MLP neurons of a small language model. Each row is named by its layer, matrix (gate and up: input weights) and neuron, and shows model dimensions 32-223. Each number is 128 + 24 x the weight over its row's rms, rounded and kept within 0 to 255. Numbers have three digits each. A neuron's up and down rows have the sign that makes its largest values positive.
A block is one neuron, or neurons of one layer that tend to fire together. After each block is what it responds to, as a language model described it from the Wikipedia text at the highest values.

L6.gate43:121137109159111133161159121119151095126115120172153123135146074110152098121152139142147147109147091147095128099143156124107166115128072128162145142077114136144135142134159109130131103089156091145140134148125151191183153125141182124126116099130124110149129119123117121113137121111100104120102112151138138155148131114130142139056119121123079114149155135083129130182123147140127158155137149120146146101095136098137133135132140122116136122162110145122145145105116154100111123162143104101135152134107094077093143119098107097116117050124123122126132084094096162160123111133166084141
L6.up43:083116131127114158112069165109096119136144121108166104138151144103131151119148142146138133104133134127145054120106118123073120110142094110107155136170163114140148131138146116154131146116128185091157146120136109094115145102132145134123122115143124122140138145115153088145155135088181154133123134134143150143123138112101150131160120150106118106129130108068140103149108139091117124151074116133126133090116148105103125130091148164137160117079134106151122092118147174114081101152126131109118109178102119109104102128155080091099112099140118108141097093079107164093132162124154119143
L6.gate55:145149140120100146131103105086147154109094170155130129124104132155174089112166138128125142152071190172111164157120137157153162112139126158123116131088141135064155159133148112149113117066118128142117105120112116167096117131135122151110215137129088147105131120146145140099123167112167167126136150091149126121139132119125116157145141159147101096105132127123147147099080138143126151167133122167095091132129131173133162137133094129141124137150112099090146105109122112147123139142136101118149126144121135109110105089145128113137099127080124161151124161136124099118147159110112171137
L6.up55:125145107166129188138112087106125175098092094116144073111102189134108120166112126103137109124089121174157098132125117135106153136142142082141124126143101167087129143134147108119114134118139102140151115135148109123082128139072133179140170102090109133087132112126106134125168099181140165114094155140157101140112131067143108133184101155140119132121104123116133094128105111166142103117141133078162123139128150143138167114113146135108144120168079135100091144117101160135156118087162131147123166124123128131132135150133108137113134070112125100140104119093115162141152129118129160130
L6.gate60:163087127118124092135141134119127152122163124123137140158141137120113114129105116133142115127098119148110073066117156152111167152139135080090124112116130129185142105145148149143182127140104095161138141132162083154120109122109168153115174129124147090161110163128109095114131112150106109121127113108096124095133127141138138118151130142147145085138111155141065145148153100119130098153103169104109144120128137095078182132094145147126096093155102134076113117111127119150111122165116078095130164130153151098123171116127126147139125140098068129087122069131108139123158133109124141134
L6.up60:129118124074139103119126152141120097112138109139117117143152090128109076131146150125137109131122166093168095165102156152115142136144106158079135093126133101144122126138122165108120122170142122103130103122137113100109113138118181150121125134141114107072120111165123177152178094130113078091119152123098148165129138096113131128133113118103178099114188109104114162133127082114165106127151141121095114129114114149070109159114150121138132104160123086114104079117118096103133115106135123107151128146126141112137084118159124123152146145132118122129108088117065148127144116105108136160
L6.gate139:090137146136123148104111166105141132114125151086103109054145144140165114091110155178117116146121095149108152146098174126108141145136138169105143104148094139135148100168129121155130115116123121140140152103145100155147109140130154163108137097137127174142151129146118086105140135132102111132119163088129105145163108142127123128157140136176121151136146145128143090112128140140136128085129136110128126140154159181114068151116151122107090128166076147111143078065108109115191098117166148119144109151134126116129123126134115120104144129114130118162195128107160131116126130121143085137
L6.up139:126145109146166090119175141130114120098098141124115135139202099093111146129110166156136108073144152164121143153157095100146120108160132134108104126112144143104125124134126118106120125099131160147120150116110074116119114108108146117138187137129133100128115142099106118128113154140158089094102185106129135091143131141166122140103145149121103113138102130118119079160111109161166111085134141121134120154098102117169140145117083080129145130164153146163111144130157124152132161129143112138146152124139119109130106106169198100170160178130117099139132115128118130143134131161131192175
L6.gate166:166118127103154123107126147133115151094136118136131163146117187175150138154130186065140151069131143120123119101095095137130145158104136108118102082129076116097121168135121143115122089138112144104116114101138140101105146141123147157096131098123149158103146157132112118147155094104133080121119179151132092136114129135113094116141133125132151090094114112135088134108133113131144137167177094166141146144140136148134177161143142144144153120135125125088101103145172142081158123102111119137102128200125185132114123130128085155141150173130121118114104187146110187115154137111132139121
L6.up166:153138130127096137148111118157091149123153090164156122173147152150135073095137145116110160149168116159112119108144147129137102096139145154130103151112139100121105130154108148151130142136124113117123127131141118136143118133155146133067149176118145157121112099164132133107157118127082111159104113111166101146137141160151121162171092128157130111106128107153118162158114122141100140158162127143102144100155158126090156151117150146130121152112154159101091108106142092096135086069149104111067176148113172103117128128141114163128114161129132132098139094112098180166156086103088176156
L6.gate216:121115138110102108136169103132128147158104123140121126112133115142147135122113138153097180122136084125133111137104116124127118122109139109146120144147135151153143143133132138094118107151112075099101142054159089195102118197162128105102106144118091127097073143102139166124160141110116116128137101134138111110147146148157145134121101140112139118160135142093082129124139094188141154099127158130124148130141132133147140137161120132150171172141134138147140101108157150138118134099136158132125155166149161062098137138168131121122103161158141127093085090123150119192128108132150083156
L6.up216:184143108119128136093116101100150121106119132104128163191128138075149145157123134099141128112165098134128120126134123122113076060142099124109101134159149143170163126153133101116109116095134163105143135123177117110089103157097108158119172109121116166119112115099131121143115155106128116134115099129142103160130142118136161163136130113153128131102154148096101134127097170094152100106121142138155111078115144123146126140128092076148067071152112092137134128117123168134144135113151143103117169104093109140116131120133138114127150083135140128151166149156123108209127170134112124152
L6.gate337:107123139115163106128137076119119095129137092102148165156124130126166114159111122129118143159134130131143135127165131178102096148155166117110166158131106192127120145140121108129128135151118147110138111139106152119123141142151096136090127118114128119167125104088116132114155139119139097123121154121117177117157105196085125114114114144106101147136122108133129118150143084162143113119091154165151100099155084157143109109101119072199146131153123103133132129116212162118123116162114098130132125143098109121118125054110142126115148119112125145116168106132121128196150150080095099107
L6.up337:138140130121105159134142119112132146107132156153157144136100107137119113106131142137153164117131142117107110090125157093095131136133122089153184136167138027104140175130135093137114139150124117130135134136128126126127116162089148118107167118155134145143099088135064151150148129124107112143086173124155144114149103135111129112131141098153118129104148126115105150122173105144162143144090151102152126105147128140109160100111139120137098137060117116146147165136143144119106091108093164063125168125111123091141107146121106130111096115171115117134118154163104133167107144097149067153
L6.gate371:136094141139123111088173098133134154122142110123114136123098127082133087110085159108132132147121139106150112157121118115142162086128123122066131076156107133129115105097145139164157128109153152171057100186138141121113129128128124101120142140118137151144141164126109131102170113149102138181121159075101127166142121101088112139133119131119162128126109159144149179132114114145129147129123147131131108089116058109150118147166180114145115133152140125120167102127133130165086156121137118151119188176120092161103141118083164144148141145154118174122165129095143167125154161119129110144
L6.up371:133153110130147103071112144171119115129161130137106125133076172132163147076116160101108089135119147089129135121088122073099140110145104142099088106109140130131127085103148138123072084138145163140098120119119072150091130205117117106119140132125152124128148112144115131106159167171125152140088129101139130155140146174143150144144164141103147104136156150132127134167106126134125156143121153130137133119142137133078123152134153123179166146101134119104097140145102112179104136107137167130127178162141120125158166103132123141142100165163122125105174098119129137093168131157081104121
Responds to: Infobox field names. Field-label tokens in Wikipedia infobox and table lines, often the second piece of a label just before a colon, such as Alma mater, FIPS code, Coordinates, Votes, Species.

L7.gate70:113162136143120124117116111098119125134157156087096144139128095138108147111098134139122087102092111131131124173115145131175162118121148127106139105107128091153123124160135146124111129143137124114101102134115131142140103197106140140092103152133116088133115142165136143161114151142148160127103123164158108122122100103178119067139127149158125093133101143176114131146104101118146170167098186124134104121129137104143116111104185173132123148109095116112184152106167078137139107133121122070119116131084080109126115066144137103167131111097121131130119121123149140163159148122164115114
L7.up70:119120118120123112150158108105132182117140145145133114111077135121174099146114123141079133152148116109133156136126147125105121158161161148146155127139140118114092122128133137134120150090117108095153143161153126130132116117164170108138120145095092131118098119108181145156104112089095160146121106155127143138129154131153101169093101110131121161135118104097132191125129127070107158163118172138172122185165120105103130126140134136129112145151070088176129085153129106082113094135124126116134131130160139151133109159092105139143147165125124183111122137122123100160106149167137141094
L7.gate108:110097140147105094144141072150165102168144097086129102162114140184136151102106147121125103154129134140149098128147114113151143168111192138124147140106119158175128137151142125138121142086154114114076133099134137137146146167173130074085108187176081097147152151118136115137102152147106118161152122145139127157145141130130117134107154067099127142148123113126133147100142115112107125139177119083137124115108131121168105139113132164113101143135100108142122116130101103139134164151113148114113144093074158115133120150142142130136107143118109113132119107096080103091112111108134151090
L7.up108:137105122112095107124111162163090141127170142159144108123144123125144162182135134112142155116137097105141090157138139133157102156115159113103129109127086157146122098150102118130109131125095159144104098124147103127155159127128081143111111107144143131130135105171127092105119073129162146085114137134103099118100147120165138102137122127165150128152145128119123156112157127137115145136137125123152143138094131118108172103123154120101166148152111116147115125104077167106104137114140070134144149130111087158087177091133109181087154168138147120109158057119108155116131106108151113136
L7.gate125:087154118150124138138128112107141131098122109109104134153109150130114116125155067181101122169172134119110136161098130131107166123127123119146101121145132109115143118135113142181104130084102104151151101103107150158137109144137140098133145155138106128080106103154109136147126123101138134140126137107141136121121187164191112127109134139133071132138141107133141113138105118156153124110132135134167154121141103135125152146171141130107176097122151113168126117136133134115131149123114152079186072155178108140128104143102129097180124140153152126164120128106127088171127151104167126097
L7.up125:133109112100108130130149086135112094102100137126110094183108146118146120139112170157122124142141111100085133128124105141167135116124134152111147102164084112071116116127111100097122113146106114136162092121123146141118115119127121138138169126081152097153118177077129134157105159101116133133117096117111180140153100139154175119142153115130137135158139086128115129118083156166111118107158155201147147151131152111140165104130141110118114117150110153126121188120102114108120132136149098155127145134117127094128133169122150128129142187174130133087122132087120136124123134120153089104
L7.gate152:130149115132152126156138151109075113160152145127106147098175201149136114114121155122157152120155165135131153134101173114137193132146120137139125128137122121153129110153084107146129118136144104115120121163163147117163149068117199112138150115138135142104138087113127165161118130141121127132132115162103155091118163127144119103114177133100143122136129151139115087102158124128097159154134154137123111124177142139116153126160133142153207123142115087091109103131114169105123149109130086100139119128118113142070142116133126140122129091136091126134112122135144189141142158153127097143
L7.up152:113183075138112095117153139115123052157123123103137099144119108103109124145167096158149118109130110122110110133103152137133106118123160139157131131114130127157149095141117177136150146149145157148139121114137112109133107142139080135174112149146149104136106116128158126108158139157136098070192137140138140145120132124166122143117112153139129131093117156156147112121097135099134112111118109170161151142144114185108101136142149128127072162137115138129147116147043137149133098129104113093124136100111108143139135145101143154173153115151146136157104168118083087127119135116102164108
L7.gate199:137113091146115134142126108153096147145129131135094167118171170113097118145137121121143171117085147129122107080178125150114136101142094107127125130131113145127113191120146130136159169143126090129132130123126099113118122131105131118163121165172120151124150110082096147081151124126153127111169126145117137124108131121161170114138077137146113131167132137121097120126104080129155107116105126115101187087153137096128148135128140114123147134153158081119136144086137199120084152129111124089115120122137080153112138123127180090113095102168141095163088123138138135119144162123140100116
L7.up199:083124098133140133133147123137109124153097122172146143097121133098117167105125108129110144133079098128101119162177122117161095155152125145109132151124111121130133142134133144159117132182140129116094125157115180101116116091085128135115169109112151127122160158122121187122104120146154161118138178147128158066109154150138114108156119115124116122154176117140153122139154132085136163131111132112122137099118130108138091113127157124161124109161111126163120105120102061143126173155123161171093153152112114113068128125146115123071088138142129129129126186135129121089152138111153162098
L7.gate399:142139127147109149091123130151118177140131131081121124140154124104145175120178141161142149100123134111131144132111156113131115103111094102157140163121129115169151122120114159129102145129129110129150098125141189136090162178146118169117153129129137093121168145120176102138139128110119142098146099165156097125117145187127100095109169101119104151149118113122152126100140131147169106165112182113152118120104184149138158155198088133098125132144121124096186126102112128131098130126113100148086123162151117151125141130169125178146147131147150128144099141105103147095108095127130135063
L7.up399:158139140146135129112114122161119146145113091094139125134130125184128114133136114105146155189170134136083095105147073179110104137140110127155182175139116124126140087140072150105140167125105130070132125150150105105123113162147147141146134125181095134176140111157118095120112147156120107150144136138141115159068098139085096144134150135145115120146152111114081136106149138164111114107149162113138125125118134159106144131129110143125069140096165139130151135161143142149127148107137107100124150142131123134113152115102174149107084154149137128104092125130087104139094171126129104097
L7.gate408:130157122117107156093169059126137154134160128132120149166115135134102123131090128079136137127127124099086156097114142149156123112140140126133160133176123107104091128110099144129132099156089099128106127102094161147146100112134122102095109161135103059122143151114106068121098154127146119118101126110102136103126152126114103116090180111131097150192101148131120141110121132103154137090131107181132102128133122114127153121110116124137110142097124130109134126125136160098118126128084152075124146120130103098140089129119115166154135137125128180117107134104117156120142147085116142105
L7.up408:133180118163156136135142124168085143156122068109105128126130118101127100139140148144117123128136087095089066121137135130156102160174129156152122202147088133122109151113105097168171102121135122129091128098069106148168122169152135165136139119130118119136144120135122135131111142073149101120178128143187126121112140093144150104131137155138069138135153132125126127094101083157117100112130146112091095155123115120119135142138145079130142143116132133172151089130127101123128132106119114133162139150119153125159106128167163119119163138164147132126122132111090112126132077081111134141
L7.gate445:150092124119148132166176125169089113159125148181113088144158164091110107134159163149115148106083144102113137135137099139112118095107142139121151142106126139112123112156137149081113152138142164124097091119131142134085061168122130092173110100122121145117098097130119116146134154151110119144172146120194112165091066167158143148122129125118091137124147156127142136117115155104086146116125098121106116156173128144132166106088158111126145093130124132126109158132108086158162172131158113099113151121133101135121111129103162137115158091173149168141116167126135146124128127123110143123
L7.up445:133131119140168145109101155134107140119127124089160128119105171136142136147125146146168132196080137188130136140088123105106122083128155127152140155121105159139164132109118139106110137168097074145127133126116141126112165154144113134097165136145121118181157133133110117130147147154175102165151107158164106095097098155150109174119153108147110120126085098136109122150130131150087096087149102126106172161107134146115089106176097144149142119107098125164156129137151124149126132097124117114112143099104143125114152085153122148128115137088098108122146129119133146108148082141117113139
Responds to: Place-name word completions. Later word pieces that complete multi-token place names and their adjectives, such as Den-ver, Ira-q, Azerb-ai-jan, Pitts-burgh, Tel Av-iv.

L6.gate23:123148143156116153133122139125089149186180095118157156177139152083103093137138147127120142122153167117100122098141151122137149113137134092135129135144097132131109137117105115121119082127127151146086176135150137119115136174109171131144149169135125140147087120160109120124151087140121127142155145143180168165110155100130115107067115131105091146095163133106130162139097104152140146105122098055123112123150099142114114142096111131151129143139131126108113134085106132124115170189127137122156157088144159136124108136110140110085107186115115134113154155132116131146111115158134106131
L6.up23:139165085144127150181126099132111168129166146124126142127115124156108126151150204121122154142150125159086166161094168117128148097112117095158103139123105127116118136157115152168114131125130154108108136102158145118159153122112154140131094146097151135144142153112105095106161102139110145136123150122128139107139139088179161151146156121130116162153113104148149177096156120184113101146126178129143123156107130122111150126198158124105081126135112131138143160140108123130121139131122169128163120128132157162108177137149127118143135170111124086141086082098146147146114144143116098111
L6.gate40:114126093114114139108153116162132163122086128135114111172120161168092129103108170154140096129142141170107116160150103128129158152103139116142115102125108173097113127134114149161097116090104178093126108115105118117137088128141154150086106160093118175127102121104113139124109120106109098142062170166164122110082144151164139112125092140168125079144153112140172164148115111154124155107115116152152134133123136138071100142136138145125106139100135144117141132157113159094144145141137153114106164140130136147129145165146115117123142147143139168135153134090151138134136112149144091115
L6.up40:136149132120129151117129104145106144166135158092095151159161124154111116111156143132137159119105119141147107109119127051090138183114117119102104136128105126101128102115084147139105107138100122169105106138132098068113151161106119136145114136126119130113112183190114180110107113124126137110099077142102143152104122138170133165175141157141133124110131133144130130117130118156087130117157105101170120151165149107179124131105123108091140107091161170140128147122101104128111136116143174155157099114188090131070136097104133138125125135147106159146146118171111127113157152109085134113
L6.gate95:120104131128126125098138104118178120138124145129067136164116125134095121120110118133124137135102132103113158109093147123128132119119159142150155121159081132150152118136117188127127121162163129127157094131108135129114141116126127087152097119115121124181149106124119145184123128114120121129152131136119115123114131137197130085113166099126158133139153108122126147157117115191132060054140137123102088117168115107124130127082105101046114139136122119077108126082120118143135145161089158082156108137150143167122161126095124144149136110129137120103119133148130131163118125157107115121
L6.up95:121192151127083090157110111120130130181147166161145150141113061141159116143124106148130150149153121146156142138115143153119094159123065152124119162149129086138115115123138135129104123152101126123094120111175123137133124157105142112139145133103141158156106164106144160091147095123145132107163169126115152150183106125119140104102157126101125110098129104186119120108114147135097129107100113110071140089139112115146115133114127116116134137136139098119132122141123131157136136113158136136110127136096102204159108147096137145152147114130152161153119113101101096116078102154152161089
L6.gate146:165166093136146148122156135152145183082128142110099105103110128130137138113164078134152147126126097164110127090151149105119114064150118130137120130098104105180149113139140112109113111147127141134155127105137144155107131133120129119146122115114166117152131183134154161134147166110148146123102149134127123131127132084145155134153144057137127114132124121112084087083155139131160122118120122151137145146079119131137117144096118131119102122136144161117134155141128120141128157137123131089128095117115127178160089105142103175154107158150147161145120105147131108144146121124183114106
L6.up146:152155169132101139083118103150186143091159100136104131090131104104124143130145132124121135136101135155144110169152140119082133109096118099166166114159092120111132134106127135162128150147135123118116100193149102096136141121121076129133136137156124119164127132126121129129107100138129123112153131133138136103100147152142097109158068103148156156124141154119138155131140114136155104150133123130146129170155116143136145084112143137115114149113193177111112156123109157133119167137134135099110106156128119181147142181140123135108130130158125134117078130153135082095135092117145111117
L6.gate147:132152122108142119140151163092141133110122126068150145108120133124124137138107088115147105131108145105127118129116129085118104138054154095178150098100117145171165114142102151120142124115148146131116154150115086076125091102107097136116139088128124182160134098092111103113108151107122095103192129152106133114124179113143101117132144096097141107130138145111112161104135149155078122128150145172144124118149164122167118085097093167122136130183116120154133141122114109135144140124138147082146099112135148126107128133104151125105130139110143144111078098114099140102104177123130162160
L6.up147:067163170114133163094109143111111138127122129109124135119153113152150103132093144136105196139105117126137137151137144157179120145127111131103114139132120133130138126163117161107107137108114082166177088119089158093111133127091140130158120080157100174116135124134133095129165084108163102078084117133112112168162146157151158159123183112116149145144179092110130160157125111102126140120143106099121112131190155137113117131128135119154126156160110132140128167137098139103166112158121146127115104150119117138135130134116128158154127101122139137146134149096152136127136137111111131124
L6.gate152:131130094163100135101134130118120094128145138086120145128134144137105120119093107109128107124140102122137133151121159121123128093130138129127122111142121115132132145156145082161136105155141167121101102102126149152160130139158113123054108139124126122157110143111123141155100085131183131127109091134138110165160141113109113147165167134111111114154111077114093122119145168131095067084127126118103088133108117124165085183067165112145119108155130074089144123088124098147182129153118110093147131124157117173120114105086140115090139105094133097148159089092148146131121139142148120141
L6.up152:126091136085130104127119134106106116099123145089137084180137081106169146147127092108103156116086143136157135156137151127126128144115097132135133119102112148129150108122088089142154117123172107156136120167104158133112130107114131110138098155150113113180127114118113112157155157141147134130107119157153141130107157077139162088124120124187153150133080110116136114095094107134137097101109127120143121134098130152120101116128146127177129126138135136111073140126162151103115118116122163138123100133143121153159118108126123081110085151169128145093152135151114125155095174161143092138
L6.gate168:088147113060107153178129145135179130144093180169082134145125125133103131131119166149110122129121154093148171137115125145132115108123106127132155150124138121157158133119132108099120171129127166130089123109142152108121173115146105138092139124132152117138106154120132144092111157149150132142109134149142129102140109148092144144144148120127153067128135133129132141151129146167086127147151108107137106087120110110176139141079142129115149150108168129134081101116105146135115122141092113117139095130121126128145148153116165086087170151156142173105136147140119152110119142108100145112
L6.up168:144111115158127161162163135164149134172136104104165117162145062111120124134116096124143121121113148076111129097118119108178187139168105145140149172134151129119133159158155106138161095161109107123111102125166118121120136101109063167154141082146122126153137148117107079125151159109101133142097144142163120122158129131142125117116118141147091101130185096108127151153122123109133145097137177075134096128120127185185100139115140152116135142150156128158127130110141100146140136125134126119145129109127104159124134116123176120096150123134118111135108138126145194135115168124139097089
L6.gate443:119150144159146170119112125138197154146162134109145129132146098139104100142158157166166140098148147160161131139132123056115136165152171121128067148114125153098139130137135126116130130133133153123079105115173138087117133144133139143139130149159144134131093108136077125123146094169144154142108148133117180109149137169102126127146116129142172113102121104160125097169151159105126122083114140110095137109104116105152151155123108088085124150129139167106148080120152121140099111132123131113096112147158134123103169097136133095116144139098164144135085153150133145154122133138123079153
L6.up443:149106126104100159168148123075124125136114122104096105130149117137164134121089114136099098131146129173150090115091154153156116155108073153111144158129148103082068109141103150109123176131098170111109135111137111123125170132164113155093130138160089101125085139117147094134125105115102151103119125113174094114163141123153163104183133110125163131158137161119122147112127165111138121123124154071112148124111119127161143133150156138116137138126103123148145132172083121144104104088128094081136097130158152126134136140141143130182118091116105087118108145135137112116128117082108119169
Responds to: Mid-word fragments of names. Middle subword pieces inside multi-token names, above all country and nationality words (Azerb|ai|jan, Ira|q|i), plus Bar|cel|ona, U|.S|., and Markdown table separator rows.

L8.gate0:108134123156111161115159120102171173113157137157158139146165054104128131076101145113158109132101158141088099135148123141069124135121150111088119105119138128123152162154115147068089111127125122145131129127141147149101114124151159162091092112096065101155134124093195142157156147149118138111067157125121158148128085135156107140113135116157132136128179145149094133119128112157136135121128133115141152104141104144157164122149119121136094128112135144110115116142175091157134102134141123131173134118146115102108102158126147107119139169105127122135123099155087145130110152113107132097
L8.up0:129092089102166185138133122145101137107115103122121099162141122118113163123086138144136108087149116142124101109116140109096119117130097100162144109112159134130106136178145138115124162122089153138127134089115120094134151124182127162115146117154109148106163157166114117127111093129138147173080147111102158113087176127116110155161107128139142148098149143161117119117121114106118151126133105118133142083081111150134145097120162057157144101133142152107121083154096116091134114086157150154127138108116121145085119137144134140118170127127095162131134154139115109133175157164113112096
Responds to: Field and header labels. Last token of a label in an infobox, table header, or section heading, just before its colon, pipe or ==, e.g. Province, Genus, Notes, Background.

L8.gate327:062138116115172121087153135142130105119074123095134125117140156074135104139109138121150142146097139114112145132120177169125072133113167155131138150152098102128155138088125129160115129118151126142170099142160145115113145150137161151073098134152142106133151145134123114147139118094099141137136132161188103168130134144164139160165168121093143160184155143174171146086172131109118121107110148126149125116136106157115153126093113118129134141148113097126133141147088118117139156127087149109155083097169159160133125129121110114110107141104128138128144138095099125150128156100125157134
L8.up327:093161099140138116136124089133111117120121143106132146139119168132085106139175117155144170130104168137131115162131183102099162108178106109135114101138146118124098149129075169115107135126136142159108114095144181147141124156086119135102104134119121152185131121116184078123153176145125148120114120137159128142164122117151129159130094124097131125142112114123141112095132127118115119110145117139126106112131119137133119129153127112099118117138107128100108129101133136101124124075137131097155113139153142145125117133097115128120140096131115159136100136127106083160110147148146067116
Responds to: Place-name final pieces. Final word-piece completing a split place or nationality name, such as Zimbab-we, Glasg-ow, Tel Av-iv, Budap-est, Sud-an.

L7.gate110:156080136139155131109130117157173134092130130074154107119123139117144104135128074096127113151147153149178151092100084114133114104118067114130162149152095131121123103108135144090120107077132098134160096104131125154089153149127136176109097129148079094107138156078120081111125108117138124159106156110110136170097104123145105167128138149127126171125146131113121105086143142137167124165098136135154110089124150178139144080113142081087138114111113116117105127144110153095070116139153134127107135121127079155128119118116126093134157144122114112136099106138134146119096127159130142111
L7.up110:162115120154152133121177121129170133137128139162142123125145139130124092107108144158175157101125152191141110138129093091102111131147122140151115105161113144124089101115142155101143144168116149089147144100140129169112119137122107120110119140140143102143103157150146145118108181116139130139104117108139130136093181101150131155103111105152123125126144130181148169162104085131151076151129147122110089166100112131141106180126123141133095120103122085161124116142142110134083151159147116107090146126157107117198110135103126108113109101131130089166121124148121108150087152140146138105
L7.gate139:150154126137138105077087110134155132088130089125136137140160122092145110159124089109124123125122116105141125079120092131109075089209144154106133098117148148127172167144199136126140138105160160157150117112102138135091131137115122133162142148093144131088127162090141167120144083117124152123116105163125148113127106107141138150110123110171140142124105135175121171112150108155126139111130140143138144121155069139130100146127128118121101109127124110122119100128152094094094131164124132148142158149082149111095123133097144110152131144128140083158122095159117125162120089134172113179
L7.up139:111119160112091136111157124144189128136133147129149139141136191139129117121128085119143144146115124119143081154131106124142118134151102103057151134155158105134124130153091134126134121108142087126101130136071107163139158133083144135150146115112116128094121116142161134179125184127092145136127146125195131127087109099131141129095133113150119120104128118104096122143103127090083129113141133104153129097150102137110149141141134093115108090145130107140117114144101150178121146114158172117130158060115108141082095118120136099104129097088095097143153145182088116091140131120100150120
L7.gate182:131161118120147096105116130075174101143097151129109158118114135166151112119184143137136193110140107128131113089090149121122140144142144108113137131107114173122114138160176119088149106070109163113128129119140121126133133120158153127134155102127095153126118134156120097091164123141126160135130180161143090143120102082115095139131108132097116145119117142127093126113092115149164143071152157198117109144118143101147168151120115168121145131163148091136142084112094140127147111113059110117138097146097110121160116133119141142123135152125119128146144142176073118144166139106092097116
L7.up182:146116112128135064094104172134115123130121178151134129131137110138133126084075181133108148114093172137067131161116109130150094138108130124111082123168139098146172137133131117111118117095107117128093123207131102145124143133117157109130166134147135112128098102116162121134103125131175143168094145164148096109162149100143089125118104111112132076149140173147095114142079152113137118134140105135144135144142146112122129130135109115114114113124126091151134110133104132113131111084210165127167159122125130100127101115105122148119128148117141155116141141124138110150085148140100163145
L7.gate202:148184108157192109074162112125161115149147155145118140131142117122162159155155111120116144156126139107095098131128138119151105110136128124168137078112097118135111132133135158128155148136093099158073106154153132168176119139159129119146122122104146140114115112102134142137113152145147103160129123126113136117136088120098147116132165098152138160129132122118138147088111132145141095158106121141133086131078147145116194148151108145121146100122110095139131103080152130076155082135085132103093092143108109145119105059119164122129135093098164146132099101119154097150117154148143147134
L7.up202:075133121092141142093125079129145071136151104137172131141138122118144111105170101152122178095127159129114092120144118165103111143156115118107102120091161145102147106130133130112160155106117117093112120119102172093107158114106126129119137138107143113123116181102116135068132111118165168104136083118092136088110147079115175140077100111118153125158157116170106124112143097114132105124129133149106130137104114163128108155122168147129116121123154128147109120129146123132140137093094096162069175129096097135157109126100124134128130129137098097125132159148107129136129099177120120100
L7.gate209:137087153134117120100151117156132111130115148173150139142128110125149109154139075118130124183114149137127117112128137147087145150107155122097182112138108118104091135137137102111126184131132132120098108110154159156117114090120106177081122120132113129101162127109133130105144097118115158156124090113126132146142120136106132138163129176093166123129123114095111145133132096142105110121126114122133110116137128158103173094121118113142137101169095129135144140170153114131097103098104115134108128162155135153118121150162133116123148108125117112192125098098114101141116089174110098119
L7.up209:124140119137101186097116134143110132136188169151104161160123134078124117155118177134145132146187143130139120107115146109121096105143180111117139136115121112124109161106103087100079113121120106096153093192162129141120129101172177110133128096124105105182135101126100089131118118087093141121151141161106138147133144133128149138114149087102110138179153124112102170129154130147117201132144175097111133114152127135112179128142134150126164154150143150092167163161104109104156142115125085127107129131142092142125128097145127087121142105148112144133124116150114114128118108131115126105
L7.gate275:129141115127114070097138164143084143175125136102128144153144148123126101145099159153134133109142172142147123095091108120147115139106101156115161152188125146136132146144120091087132132100124152095124159111146134148115155165122136106102092150118139093108125135109107102134147125107091155115146124119108107112100164145156151169092099131161117101093113154125168107126150153152179099173136141122143100161146119161132089141139118112151138122092123115136111114170121093152103124118152105100134116127163107086063114141112135126121091167130133150118126145146174152098118157095169138117
L7.up275:116112127074127116155145095137138128107149132140136144136168159164110142145127103105126122120098144134145152090123148104117117130131089093156140121118126151142111145150142142068138097152157124138094088135174117159118143169155125111129152166108133141166117089101102120146153132090115142165127137056126110114113123099160140121125071095122130102134157117139126150107103105169134128161129124155157148142115111139126118155149121140195120134124155137087139132163132164134092130129156069139120112133137132125111083115109096137110152148124112116118084146144125155079125143105099111144
L7.gate317:113122125146114179141175162133145159104131121111116108090123095132144101124087110153145129167085145129145155105110145123141102143166147119119114144146060109119166123095144109098144118135113157141149121135156151181107168100134112165083124131116096111153130110081131099146160105111113168109111152117098144112108162130126114118120123119151091106081121107157112118102090121120137126140098131129120128115101134093115126147160095087130088127137116093089109074133150087109117160129131150147141148094122125072101102156157128087181121133138133122109106126097072141141131156099166136136
L7.up317:129115094147106132138167117156140143163105109131150056118135132128123123132123139109112154093174108130126125110133116161116121161126108135085144101150143092130107120138117073087104143096182096162117138140137108195124118145105099127109128186120127123108118121103091108148200140155138105169102139138105142142121147127118135123131093154120123134096117090126134093119113121068140116147115121113140135151117120126091174158130112113132162071114148131115128111085131093159137140122135079122142152158088135104146141122120123141121114157117113144123138107176135149127182182131143118136
L7.gate341:160153103176078172134124111126152129111090160075113093127113123157121137116133118081135120102123085133092112141154149125113148101113151130104126171131117122129150085112183113156137099106111117123143148109129157168080145151130116091143132134141146131135125180135147149150156124134131143137127163130125114135110087148112152140110044138161126100137109104113153105142137100128131137084168121110150137121150135194124161105113148115149114091161142133143101178163159129132182120090145106152100127126101168100131121138141101111168115108140158135107126082131113136128118104117128153168
L7.up341:169125112094133111107139118103133088118151094149108175102160127165118124132092149104060102147157138137118139153114115094134083151104183139124095159077146137129132134146119131150111148094104131095121156137163113153147152140112113082138134167120138121097153140147109128116154108123176137119094091094133182130098124115123145111134149112130127146096189134108103113163141103135134132112155126127126149124144132124120158160143108148151128085147131139142125105121156129112141123100130096038161129120167101120154102119126136151103093117128173146139169146113085127133100099116129119099
Responds to: Infobox field-name words. Final words of place infobox field labels just before the colon and value, mainly code in Area code or Telephone code, also zone in Time zone and Population; weakly, assorted mid-word pieces elsewhere.